config.yaml
num_hidden_layers: 11
hidden_size: 576
num_attention_heads: 9
hidden_act: "tanh_gelu"
norm: "layernorm"
norm_place: "pre"
tie_word_embeddings: true
parallel_block: false
schedule: "wsd"
decay_fraction: 0.822
final_lr_fraction: 0.0
batch_tokens: 131072
max_steps: 3826
dataset: "wikipedia_en"
MLP neurons of a small language model. Each row is named by its layer, matrix (up: input weights) and neuron, and shows model dimensions 432-495. Each number is 128 + 32 x the weight over its row's rms, rounded and kept within 0 to 255.
A block is one neuron, or neurons of one layer that tend to fire together. After each block is what it responds to, as a language model described it from the Wikipedia text at the highest values.

L7.up332 [128 142 146  88 127  97 158 128  88 105  61 138 159 129 148 100 153 121 135  77  90 124  72 148 157  90 146 110 135 183 112 194  58 167 135 189 154 143 134 127 166 141 122  95 162 132 149 107 135 108 143 174  97 130 158 156 164 164 156 130 104 192 110 117]
L7.up778 [103 149 119 154  70 110 185  71 147 162 137 114 174 146 112 107 138 184 139 121 173 104 151 125 121 169 108 111  64  91 126 109 136 139 125 108 134 133 135 143 183  78 171  80 138 103  92 142 160 154  86 183 163 132  65 127 103  93 112 100 129 114 196 145]
L7.up1275 [129  71  94 132  89 168 154 103  95 160 146 113 135 175  85 139 133 146 144 159 130 169 115 135 111 127 170 154 154  77  87 162 134 126 175 156  89 184  73 143 121 110 140 149 147 222 109 129 168 119 109 151 165 118 120 159  98 141 147 161  89  69  90 126]
L7.up1930 [188 124 144 154 136 151 128 145  95 180 175 109 134 188 100 117 136 144 130 172 125 133 142  75 155 131 110 143 116 113 102  95 127 158 159 109 126 102  95 149  67 144  96 158 128 121 157  81  80 199  85 150 142 143 111 114 218 141 166 185 110 187 149 179]
Responds to: Mid-number split tokens. Tokens inside multi-digit numbers where more digits must follow, mostly decimal points in stats and the first three digits of years: 44.9, 1920.

L7.up1057 [137 122  94 131  87  94 129  94 172 124  98 106  74  92 104 139 109 101 157 113 120 160 151 155 111 160 129 138 106  76 110  82  90 130 111  70 148 107 124 122 117 119 151 108 169 149 162  77 149 139 115 117 111 137 171 135 127 134  84 135  65 141 143 121]
L7.up1170 [114 171  93 136 164 111 122 121  90 131 180  94 186  79 128 138 112 103 125 123 160 113 180 131 110  58 118 112 114 120 140 134 132 162 143  86 104 103  82 102 189  96  96 134 156  77 128  76 123 163  95 131  94 138 108  84 135 169  82 149 143 164 118 193]
L7.up1306 [107 118 121 137 148 190 104  93 104 152 146  97 105  92 128 139 142 108 152 110 131 178 165 117 154 138 116 186 194 163 167 170  91 124 169 100 107 134 165 124 150 138 101 146 146  87 117 127 178 158 120  67 129 117 105  17 121  73  78  87 104 158 156 185]
L7.up1693 [189  98  74  95  71 140 182  60 125 198 117 110 107 129 112 126  79 100 176 144 144 117 151 105 116  98  66 123 128 150 112  83 160 182 126 159  64 192  98 118  92 139 153 185 174 147 110 143  87 123 139 115 101 148 110 162 119 151 122 167  90 154  99  77]
Responds to: Before upcoming adjective. Fires on a word just before an adjective: degree adverbs, -ally stems, linking verbs, commas, "and", as in "rather small", "increasingly insane", "delicate and intimate".

L8.up97 [107  93 159 188 144 161 113 123 153 155  84 107 124 187  95  86 131 100 117 102 127 189 117 157 121 135  48 137 157 140 153  75 113 182 146  96  92 192 145 166 145 119 153  32 146  43 106 119  85 169 159 167 156 184  64 161  78 122 192 134 134 146 149 177]
L8.up710 [ 96 115 137 146 118 130 113  96 117 101 112 106 106 113 112 155 111 149 158  61 131 171 207 102 162 117 138 147 111 166 121 102 123 113 137 181 119 139 161 123 160 144 148 128 145 125 112  98  99  74 116 163 128 137 117 169 126 117 117 143 141 124 124 193]
Responds to: Pre-verb slot predictor. Token just before a main verb, such as subject pronouns, "then", "and", "to", modals or adverbs, mostly in biographies (he then became).

L4.up150 [177 139 128 111 119 139 106 127 116 124 124 118 169  96  61 113 136 118 174 144 129 151 129  90 120 125  45 115  91 135 139 196 117 126  78 158 130 114 159 140 160 165 153 116 210 110 139 101  67 117 148  91  93 127 131 129 129 179 177 153 194 124  92 146]
L4.up289 [117 158 156 153  64 136  86  99  65 140 137 102 160 215 121 160 114 130 102 109 131 118  94 126 127 177  86 128 115 161  97 111 112 124 167 185 168 164  99 110 101 129 152 130 133 186  74 121 159 201 181  53  60 152 111 157 160 188 183 123 118 112 132 117]
L4.up347 [128 135 119 113 130 135  94 100 117 140  98  92 130 169 133 154 126 111 115 140 167 156 125 156  91 137 141 133 113 141 144 105  93 116 101 100  97 138 103 122 117 122 187  90 137 145 108 124 143 122 147 126  86 152 148  66 138 125 152 141 115 122 109 121]
L4.up1184 [135  86 166  98  66 132 122 131  74 138 105 179 136  88 120 164  93 170 101  96  97 160 123 109 150  97  98 137 124 134 117 103 178 159 142 107 103 107 146 122 117 109 172 158 117 126 149  72 107  94 189 133 147  78 159 127 146 123  75 116 115 176 110 117]
L4.up1272 [134 173 136 113 159 139  82 131 104 121 105  74 141 171  76  62 124 196 181 115  91 204 132  68 121 157  96  95  60 124 146 101 129 112 154  64 101 142 143 123 129  86 189 134  75  88 101  98 124  77 137  90 104 120 118 123  93 142 103 117 143 127  93 178]
L4.up1469 [142 109 128 111  97 151  73 149  69 123  86  80 182 143 154 120 138 150 171 151 100 142 142  89 132 119 144  34  76 152  94 144 135 134 197 120 160 108 167 121 120 136 150  96 135 175 110  94 156 145 129 126 166 132 130 129 151 148 119 167  70 108 153 106]
L4.up1603 [126 120 179 125 128 114 127 135 169  88 140 115 108 119 106 135 166 114 168 117  86 149 113 129 106 167 134 150 119 192 131  57 138 170 107  93 153 133 152 138 150 124 145 117 151 134 105 129 161 153  85 144 134 156 134 158 105 193 155 109 104  56 139  87]
L4.up2260 [142 180 124 125  75 140  90 144 110 159 168 116 157 180  86 172 157 104 158  54 186 104 115 132 135 138  97 111  90 162 126 119 130 205 120 104  75 105  98 142 104 172 150  93  93 110  97  98 128  90 170  91 194 123 120  99 112 138 130 115 140 141 130  98]
Responds to: Census and table statistics. Tokens inside number-dense Wikipedia text such as census demographics and data tables: decimal points in percentages, "every" in "For every 100 females", table cells.

L7.up948 [102 128  92 123 109 155 133 141 115 126  68 178 103  83 126 193 158 115 135  92 113 191 156 102  57 104 168 126 135  74  99 184 117 113 203 161 103 119 165 123 106 115 157 154 159  92 119 136 110 135 156 158 121 188 191 149  89 144  93 131 138  90 135 141]
L7.up1303 [142 129 151 122 106 127 164 144 129  84 104 142  98  80 122 201 140 149 123 156 101  24 179 111 134 141 190 122 114  68  77 136  93 144 127 113  73 151  94 112 154 156 146  76  63 166 119 106 114 101 150 109 171 158 144 120  75  62 135  93 128 102 149  88]
L7.up2148 [106 143 142 125 125 164 111  98 153 142 125  99  95 117 114 133 125 171 156  95 150 127 194 142  95 176  96 170 140  86 149  90 113 122 120 156  74  78 183 148  99 134 129 146 166 134 141 139  93  61 185 131 176 129  85 158 140 142 134 164 116 170 114  81]
L7.up2198 [141  84 126 197  84  75 110 148 131 136 105 165 137 168 108 166  70 197 192 100 147 119 188  93  94 145 121 153 169  92 115 175 144 101 114 123  78 124 138 138 232 130 160 132  94  75 156 118 117 152  63 167 151 127 129 167 182 146 155  99 103 175 122 100]
Responds to: Clause-linking function words. Words that open a new clause and predict a following verb, mainly relative that/which/who after a noun, clause-joining and, and infinitival to, as in sounds that resemble, Smith and lost, plans to produce.

L8.up419 [177 162 135 136 100 108 146 127 190 142  63  74  84  78 127 140 199 106 141 127  81 118 145 102 138 163 198  99 134  95 127  82  83 111 107 112  95 108 162  87 114 136 114 113 128  95 104 114 140 116 141 134 106 165  99 129 192 155 110 138 142  92 156 101]
L8.up937 [142 182 142 156 134  79 169 148 132 153 143 100 180 111  70 111 109 185 165 157 170  97 125 102  86 145 176  87 138 120 111  81 117  33 150 187 155 186 192 113 118 113 196 128  87 100  89 114 166 114 125 114  45 204 209 191 101 176 165  93 120  86 137 156]
Responds to: Article "an" before nouns. Fires mostly on the article "an" (also the, possessive 's, his, its) just before the noun it introduces, as in "an album", "an expedition", "the 1973 Series".

L8.up823 [191 105 131 110 112  98  51 145  96 140  88  56 138  79 107 154 118 129  99 153  27 144  89  53 136 134 151 106 157  94 117  87 144  88 139 190 112  81 121  96 104  88 162 159 185  82 122 137  90 139 120 186 172 130 145 120 139 182 126 116 161 117 122  93]
L8.up1768 [ 77 118  76 142 120 178  74 112 115 141 115  84 138 160 171 128 138 128 109 156 144 143 121 174 170  85 194 124 130 131  78 134 106 167 156 200 123  77 115 142 115 102 145 107 171 154  94 162  58 104 117 110 152 160 137  90 125 151 110 154 170 122 162  90]
Responds to: Sports season-year tokens. The final digits of season ranges (1963–64, 2012–13) or event years before season, draft, or tournament, and determiners like "the" before season/competition.

L4.up70 [184 131 105  86 172 136 146 145 109 137 153 124 113 186 151 176 119 115 120  84 176 172 118 153  95 138 159 101 132  83 147 197 166 132 190 136 103 113 136 117 127 112 165 116 109 156 118 114 104 134  89 119 137 132 200 143 134 135 116 162 111 115  27 170]
L4.up201 [ 95 193 149 137 140 163  90 116 131 157 135 147 153 199 155 142  97 159  78 136 165  51 157 133 109 122 144  59 173  99 124 159 142 109 122 137 131 193 170 104  90 118 136  46 116 128 156 141 137 138 107 128 161 146 183 119 136  59 139  91 164 126 104 127]
L4.up266 [129  90  68 192 174 144 133 106 130 107 134 166 117  87 150 156 168 147 128 177 143 122 155 108  83 152  61  81 102 115 150 146 138  79 113 138 122 118  96 145  21 157 141 161 131 117 155 102 122 154  71 140 134 108 176 175  90  93  98 168 159 162 125 139]
L4.up398 [198 151 139 116 175  90 131  95 146 137 142 117 114  82 120 108  98 152 130 100 118  86 130  86 120 157 128 154 156 105  90 137 147 145 146 176 123 193 160 152 102 152 153 140 193  74 157 162  94 110 167 136  85 148 134 140  85 179 123 154  85  28 137 162]
L4.up1119 [103 138 113 209  55  91 200 134 135  88 123 141 181  78  76 135 149 128 134 106 170  73  92 146 125 155 120 135 134 112 109  81 148 108 105 131 165 137 165  75 130 144 104 152 163 141 155 122 155 137 104 143 170 164 142 127 138  52 164 124 134 142 141  87]
L4.up1518 [108 133  90 110 121 114 145 137 146 153 101 151 138 159 113 106 153 105 130 135 150 128  94 173 129 163 119  88 108  69 149 151 115 106 156  88 149  95 120 116  65 113 109 151 142 118 140 115 160 107 100  96 155 123 141 119 140 133 172 152  89  91 117  48]
L4.up1946 [141 130  82 108  93 110 146 121  90 120  97 132 113 206 158 184 163 154  94  94 133 143  69 124 120 219 107 138 149 104 179 146 168 122 144  89 137 117 114 147 111 154  90 105  83 139 121 120  83 122 115 131 134 152 156 171 174 107 134 115 123 140 122 181]
L4.up2172 [161  95 177  90 166 121  74 123 137 136 128 108 105 185  60 122 149 109  93 110 120 109  96 175 175  80  45 140 104 115  83 168 156  76  89  91  84 172 143  89 134 117 138  97 189 117 125 149 125 129 119  83 143  69 153 129  81 155 117 127 113 158 159 114]
Responds to: Possessive 's marker. Fires on the "s" after an apostrophe in possessives, mostly places, organizations or people (Portugal's, Syria's, tour's), and more weakly on "the" or "in" after prepositions.

L8.up1232 [130  55 104 117  69 116 109 133 109  99 192 100  72 110 114 129 140 112  90 179 177 165 116  77 146  88 116 122 111 222  98 138  82 148 173 148 117 143 132 150 116  91 124 134 114  78 103  47 154 138 188 157 161 170 188 132 194 162 166 142 134 109 122 129]
L8.up2236 [ 82 150 171 121 107 162 114 115 136 154 103 157 128 107  92 134 186  97 108  70 139 126 154 109 140 150  70 131 151  73 168 130 115 137  51 150  94 191 169  97 113  59  70 133 140 110 137 115  53 109 144 141 128 170 139 126 163 177 107  90 205 127 144 135]
Responds to: Row-ending table pipes. Closing pipe at the end of markdown table rows just before a line break, especially in election, sports-stat and results tables; also closing == of headers and last tokens of infobox lines.

L8.up523 [109 174 143 136 136 164 135 147 151 109 140 122 165 143 167 158 199  75 128  50  77 155 138 156 112 115 122 155 157 126 156 154 101 122 130 128 108 159 125  96 254 104 118 121 107 140 129 133 127  96 124 113 100 147 159 127 114  82 117 100  93 105 149 136]
L8.up1171 [141 136 151 133 120 139 130 132 140 163 125 136 129 162 171 146  95 133 133  94 150 165 155  55 173 185 168 106 148 113 125 198 175 100 137 148 152 118 112 168 178 125 140  76 141 176 186 161 110  88 116 164 159 190  71 134  55 106 110  93  84 139 148  35]
Responds to: Subject before its verb. Fires on the word just before a clause's main verb, usually relative pronouns (that, which, who), subjects, or also/and, in expository text.

L7.up1124 [112 131 151 181 139 129 168 150 148 120 130 116  79 131  98 148 108 198 140 115 139 150 111 192  88  92 145  95  85 103 103  94 132 125 166 139 109  75 104 121 138 146 134 183 153 111 243 128  71  84  96 124 160 123 113 136 133 132 221 140 133 100  91 103]
L7.up1336 [137 143 186 146 137 110 146 153 145 132  84  86 110 141 147 162 190 134 154 132 152  99 111  61  35 131 149 124  41 125 116 110 141  74  91 138 112  81 136 150 118 131 125 146 175 131  89  96  93 136 123 128 116 153 145  65 130  94 106  93 133 137 126 174]
L7.up1518 [115 112 128 195 172 170 153 127 139 108 116  87 128 143 185 131 119 161 143 143 171 114 130 122 120 165 130 124  90 142 150 123 177  79 182 116 127 153 131 140 136 102 129 119 123 111 111 118 149  70 154 119 175  93 152 176 146 125 130 131 128  35 137 170]
L7.up1667 [105 102 178 163 167  54 154 150 117 119 120  87  66 111 139 144 150 200  95 141 100 131 165  79 127 129 193 112  86  81  75 116 126 129 105 175 127 193  70 100 106 120 111 128 112 149  91 178 164 124 172  95 148 168 102  89  82 167 129 103  93 123 114 147]
Responds to: Spatial description function words. Prepositions, articles and position words in physical descriptions of objects, artworks, animals or buildings, e.g. "on the exterior", "at the bottom", "lower right".

L4.up155 [ 96 131 168 155 170 128 170 108 140 180 202 148 104 139 128 130 110 114 141 175 110 118  92 102 122 126 153 178 136 113  74 148  91 126 146 107 168 142  90 173 133 126  53 114 106 138 124  77 118 130 137 165 130 177 105  97  66 184 151  81 145 142 146 229]
L4.up415 [ 98 177 102 161 179 132 136 125 177 131  80 124  90 116 166 110 154 137 111 160 157  87 147  80 100 112 170 137 145 103 185 117 144 138 126 131 126 112 106 151 186 101 153 133  98 144 102 118 127 152 132 177 141 153 134 122 137 130 107 102 109 114 114 152]
L4.up434 [135 156 147  93  99 146 169 147 167 127  88 108 114 102  87  92  96 209 205  96 142 104 137 107 137 160 150 109 113 123 109 131 108  76 180 150 175 102 149 123 114 117 107 135 166  94 148 165 111  61 152  97 143 138 102 109 141 131 138 140 117 164 103 167]
L4.up447 [161 186 112 149  94 114 113  95 107 103 130 106 129 129 156 116 110  44  97 119 179 152  90 157  91 109 160 171 116 153 103 146 130  85 128 171 205  79  85 171 127  93 186 113 103 104 203 109  92  89 129 171 115 117 120 156 150  74  93 142 214 147 153 140]
L4.up793 [102  94 108 135  89 125 166 115 174  89  97 125 153 118 141 123 157 103  90 156 115 149 120  94 119  80 100 122  92  46 200 145  94 157 164 135 140 111 126 107  96 112 136 186 115 111  90  58 150 122 150 148 137 149 106  68 131  99 132 118 121 149 124 173]
L4.up1107 [144 123 148 181 150  68 139 126 180 135 114 135 105 114 134 179 132 133 160 138 150 136 210  79  54 109 128 143 152 159 106 139 164 122 123 127  98 158 108 196 138 112 142 161 132  59 112 122 150  79  95  95 182 163 109  99 157 117 150 102 165  70 153 108]
L4.up1485 [ 96  77 127 116 151 120 233 152 113 162 132 111 160 108 178 128 175  98 136 106 162 112 130 105 151 133 136 123 108  64 152 140  97 110 188 125 126  93 130 129  68 154 142 184  99 159 116 152 113 145 128 169 162 172 146 103 112 136 141 166  82 130 139 150]
L4.up2266 [103  25 123 167 172  90 122 124 128 172 149 114 129 166 166 119 153 122 146 157 153 147 104 122  84  78 100 138  86 129 168 154 144  85 151 144 153 107 163 133 120 151 147 107 105 132  97 112 135  94 120 138 142 165 144 118 132 160 125  89  78 150 106 129]
Responds to: Descriptive "with" phrases. Mostly "with" and other linking words leading into a described feature in physical descriptions of animals or buildings, e.g. body with long legs, spotted with white, cartouche with.

L8.up651 [121 123 175  61 150 165 208  93 148 156 102 203 167 183 109 155 129 154 110 154  98 159 107 141 173 108  93 189 140 106 108 168  92  51 106 183  63 155 117 132 123 136  76 132 101  86 165 100  65 148  99 122 138 102 124 143 118 155 125  95 141 164 194 137]
L8.up2297 [ 75  89 131 144 126 173 156 153 124 152 116 130 104 134 127 146 123 128 139  97 113 143  94 149 140  28  95 102 122 150 133 190 154  70 112 117 106 141 161 151  95 166 103 124 131 109  99 123  76 194 141 165  98 122 155 137 118 176 131 194 145 122 134 113]
Responds to: Before-a-number separators. Separators just before a number in tables and statistics, like the decimal point in 16.3%, a table pipe before a score, or commas between set scores.

L4.up480 [109  88 111 123  89 135  95 120 119 106 112 143  81  95 132 129 121 154 139 123 136 155 142 139 169 124 136 113  94  80 139 180 128 199 150 121  46 153 118 139 105 165 137  98 107 120 200 120 139 123 158  73  80 112 119  93  79  74  56 134 159  66 150  62]
L4.up529 [159 153  96 122 179 169 124 111 129 115 130 124  77 110 130 154 142 167 122 113 154 145 152 152 169 149 130 179 103  73 133 140 130 112  96 155 115 129  87 133 143 128 173 116  95 110 130 100  85  68 149 131 180 155 208  89 146 113 168 141  94 133 155 106]
L4.up994 [176 135 129  82 148 144 109 163 109 143 131 174 100  93  84 217  95 180 109 131 140 133  96 143 182 125 117 160 101 143 111 104  79  85 114  77 117 118 124 119 119  92 117  87 168 102 106 115  89 150 133  32  92 117 162  70 123 138 114 144  99  95 157 130]
L4.up1208 [151 112  86 151 164 154 174  98 143  99 104 141 139  81 169 164 149 179 122 133 161 117 116  77 162 140 143 143  91  68 141 129 141 165 125 178  96 133 160  88 116 115 102 147 112 144 143 133 122 147 130  86 102 131 147  48 174 148 137 161 162 173 210  94]
L4.up1217 [ 88 176 160 155 178 159  94 123  64  89 157 113 105 150  92 163 120 124 165 113 121 116 154 191 144 149 144 143 137 140 133 138 103 100 109 100 112 185 160 112 101 118 147 178 158 106 138 159  97 147 171 207  87 119 103 147 160 132 130 194  95 161 109  80]
L4.up1251 [139 128  91 185 154 127 168 143 127 113 155 141  76  84 195 152  63 179 154 128 102 102 166 151 161 181 170 166 131  74  83 121 180  99  88 142 128 111 135 154 164 113 130  60 126  66 136 141 170 111  89 143 166  84 165  94 147 168 170  82 139 136 151 106]
L4.up1300 [172  98  69 116 157 111 111 158 112  79 130 189 115 118 104 133 108 191 114  94 153 146 217 146 121 192 102  94 189 117 128 166  82 116 147 109 139 126  41 117 156 101  98 111  84  86 182 143 153  64 104  96 136 185 121 109  91 107  43  90  87 172 162 124]
L4.up1366 [150  98  97 118 138 119 142  82  93 181 104 122 140  81 136 106 141 139 121 118 151 165 101  93 137 130 130 123 139 166  82 116 173 134 193 115 122 158 123 181 124  57 161 134 179 156 128  98  68 152 172 211 136 129 112 131  83 121 122 148  81 157  72 138]
Responds to: Clause-opening connectives. Relative pronouns opening a clause after a noun or comma (which, that, whom), and adverbs before a predicate (also, only, then, almost).

L4.up64 [123 135 121  77 121 135 100  97 148 163 142  70 128 161 159 128 111 138 146 111 168 154  91 168 145  89 132  89 156 110 137 127 117 142 127 186 115 149 206 112  85  62 149  94  55 142 108 132 104 128 135 135 149 155 151 138 148 145 114 127 117 121 172  88]
L4.up390 [123 118 171 153 116 130 114 157 129 116 139 189 117 139 102 189 157 120 129 126 165 129  98 144 132 183 148 121 146 134 126 109 147 132 131  71 115 159 100 162 122  93  52 104 137 104 135 110  56 155 128 145 118 121 153  91 157 106 164  91 117  81 103 144]
L4.up433 [129 146 167 162  65 125 156  24 135 156 130 125 114 115 131  94 102 127 110 216  97 170 154 100 110 131 106 140  86 165 122 138  98  61 135 100 140 152 157 167 125 147 138  53  69 143 102 121  86 128 144 162 153 126 138  91 168 172 132 160 116  85 159  61]
L4.up886 [151  95 143  87 127 103 144 100 134 134 108 107 121 151 172 162 153 105 175 182 136 179 110 103 105 150 125 154 148  85 125 132 177 130 122 183 100  62  83 173 137 107 160  81  87 128 117 100  88  62 120 136 104 118 119 118 145  92  84 106 158 117 170 128]
L4.up1250 [118 188 116 136 136 134 169  91 126  81 146 103 146 138 140 134 136 107 157 185 102 136  55 153 112 115 130 153 182 122 125 116 151 136 127 106 165 176 136 127 149 130 161 118 103 126 157 151 110 158 152 140  95 121 109 156 130  92 195 100 133  95 100 134]
L4.up1308 [128 166 155 138 143 178  84 178  94 121 116 140  98  92  79 139 126 175 167 111 108  84 131 125  95 107 129 175 123 131 149 127 134 122 135 168 164 157  85  68 163 103 163 130 114  96 113 104 156 158 124  83 157 170 147  93  86 113 114 120 116  72 134 133]
L4.up1627 [163 154 137 139 120 132 136 148 127 155  91  82 129 171 108 125  84 129 136 117 173  89 183 141 116  76 168 156  89 144  76 127 145  83  85 151 106 167 153 136  89  96 156 109  81 144 134  79 231 147 112 180 107 196 182 138 115 130 105  98 136  95 126 174]
L4.up1745 [ 88  93 104 156  88 155  85 103 117 128 140 178 127 141 133  88  87 123 141 142 157 160 149 110 161  97 121 109 128 126  90 161 134  93  74 197 149 126 113 135 154 168 102 121 141  88  44  99 118 135 126 152 108 153 103 126 131 126 114 130  78 108 133 126]
Responds to: Opening quotes before phrases. Opening quotation marks starting a quoted word or title, often after a or the (a "basic", the "grunts"), plus track-listing titles, heading == marks, and modifiers like dis-, most, its.

L4.up135 [120 119 103  55 142 104 114  96 172 144 135 151 158 120 143 156 122 149 146 125 141 137 163 105 116 154 129  69  64 159 136 174 190 165 126 123 160  65 140 169 108  96 147 167 125 155 151 104 145 139 181 130 154 125  89 162 135 123 122  79  65 118 119 164]
L4.up199 [132 162  94 129  77 135 180 129 176 108 102 102  84 149 123 138 139 105 179 122 139 116 148 182 118 150 155 105 182 134 185 186 105 136 139 104  56 133 112 157 187 165  77  88  70  72 140 176  85 164  96 120 105 102 137 170  92 152 105  79  51 166 102 197]
L4.up946 [ 91  87 129  97 182 129 127  95  88  96 145 175 142 134 147 139 132 152 132 115 151  84 169 157 111 115 109  94 169 202 120 164 108 122  74  76 130 111 127 195 137 116 159 127 199 130 123 126 138 135 151 161  97 162 180 199 120  62 170  77 129 112 130 105]
L4.up1324 [135 128 111 155  86  97 124 163  82  82 148  92 101 133 149 132  95 116 110 147  43 126 148 104 144 143 118 131 107 190 102 175 135 132  70 148 118 176 115  91 137  78  71  98 102 149 115 163 107 128 181 179 122 111  80 159 170 160 138 130  75 151  81  95]
L4.up1335 [157  96 131 110  96 138 103 137  67 131 145  99 119 133  90 135 133 122 136 120 160 164 160 164 138 168  38 140  88 161  88 167 102 139 121 157 105 153 143 168  81 193  99 135 114 146 173 117  97 173 128 152 118 110 107 102 142  92  89 164  90 101 162 150]
L4.up1451 [156 129  76 187 127 153 123 144 117 176 177  59  25 137 170 106 102 134 127 149  99 209 144 129  97 173  83 123 137  85  75 171 182 192 145 100 182 136 160 125 157 106  98 143  99 187 144 140 141 111 123 178 135 154 170 118 146  90 180 155 113 208 108  96]
L4.up1883 [143 151 124 129 152 149 103 152 160  95 177 119 167 138 140 134 143  83 196 103 126 141 213 132  67 150 144 102 165 106 129 125  61 152 125 132 174 126 154 145 156 173 103 109 102 162 139 197 146 104 110 127 132 161 117  83 107 129 148 141 135 155 106 102]
L4.up2049 [152 134 102 158 105 172  90 143 117 128 165 117  89 125 175 141 145 103 138 125  97 122 209 115 125 140  85 146  59 150 117 188 121 155 117 123 132 121 201 111 119 138 156 162  84 191  92  88  80 131 115  72  98 128 125 111  99 147 127 121 151 176 191 133]
Responds to: Comma-and clause continuation. Fires on "and" (sometimes a comma, "only", "as") right after a comma, continuing a sentence with a new clause or final list item: ", and the license…", ", and July 24".

L7.up404 [128 169 143 136  99  72 161 115 142 119 118  83 133 151 169 153 144 148 154 107 103 114  89 113 137  79 173 100 134 133  93  73  99  96 103 146 101  94 169 127 144 185 183  89 138 108 157 134 118 100 113 166 110 100 131 160  88 133 151 182 182 145 112 140]
L7.up830 [106 158 149 121 108 161 111 147 128 111 180 132 179 171 182 123 172  89 176 150 105 129 132 156  97 161 101 146 153 130 109  74 168 159 149 129 166  73 122 160 155 122 155 111 156 154  98 165  86 108 156 107 159 117 192  87  58 139 126 155 108 110 176 132]
L7.up1712 [100 152 133 120 121 124 169 144 152 164 132 175 197 142  78 112 129  66 128  97 107 111 162 169  88  73 110 116 116 126  73 122 121 146 107 143  88 145 130 140  93 148  91 151 110  99  81 100  72 184 145 122 156 132 103 139 141 101 151 169 152 103 139  59]
L7.up2119 [ 88  99 122 171 127 175 130 140 123 107  99  99 144 148 154 149 206  96 126 152 132 113 132 104  81 150  98 143 123 134 132  61  90 118 138 102 105 115 125 132 159 160 134 128 117  87 131 119 156 155 165 100 143 152 152 126 126  79 109 136 139  69 123  94]
Responds to: Definite article "the". The article "the" or "The" right after a preposition or verb, starting a noun phrase, such as to the end, played the role, in the rehearsal.

L8.up709 [107 131 109 163 147 110 126  96 133 104 126 125 149 137 118 118 166 117 138 102 141 100 113  38  81 144 169 168 130 149 157 114  92 127 118 144 124 123 120 104 164  81  65 126 143 180 110  83 136  94  93 131 125 130 157  90 120 176 133 111 114 187  86 117]
L8.up1873 [158 129 114 152 172 140 152 136 146 125 179 129 107 133 159 128 165 115  87  66  99 151 131 109 156 160  73 172  99 109 104 148 179 172 137 109 144  77 116 157 134 143 132 154 156  77 142 131 123  99 103 120  75 154 108 131 152 110 158 154 162 135 158  65]
Responds to: Part-position modifiers. Modifiers naming which part of a whole, in descriptions of anatomy, buildings or devices, e.g. central section, anterior portion, front group.

L7.up1 [174  81 103 119 141 144 122 134 104 125 138 118 133 156  70  74 149 158 121 126 120 121 154 138 110 110 157 138 123  96 117 142  96 202 101 131 141 149 145 114 136 101 100  84 127 123  94 149 159 124 129 135 115 131  87 125 160 155  97 115 125 200 116 167]
L7.up232 [121 133 133 108  65 104 122 125 146 108 141 148 132 156 138 149 128 106  98 160 113 122 121 169 148 107 129 138 158 137 158 187 133 136  67 112 129  70 139 142 174 198 161 125  98  66 164 100 147 120  71 115 117 184 146 131 131 160 103  72 121 105  94 144]
L7.up1827 [138  56 107  97  92 105 176 124 124 159 120  97 140 119 143 155 161 108 125 105 138 164 188  78  99 142 140  82 161 115 103 160  66 139 128  81 137 124 101 144 170 137  93 131 154 125 129 105 168 158 113 138 122 164 101 118 165 142 147 122 103 127 113 119]
L7.up2217 [132 118 160  82 106 114 152 111  71 139 180 177 152 154 138 169 162 129 119  56 136 132 149 150  95 122 110  93 100 154 106 107  73 158  90 145 161 110 166 118 152  95 140 115 117 157 141 147 168  77 144 127 185 157 116  91 164 194 148 141 150 166 148 102]
Responds to: Clause-continuation connectors. Connective or verb tokens that open the second part of a sentence, often after a comma or relative pronoun, such as only, with, resulted, However.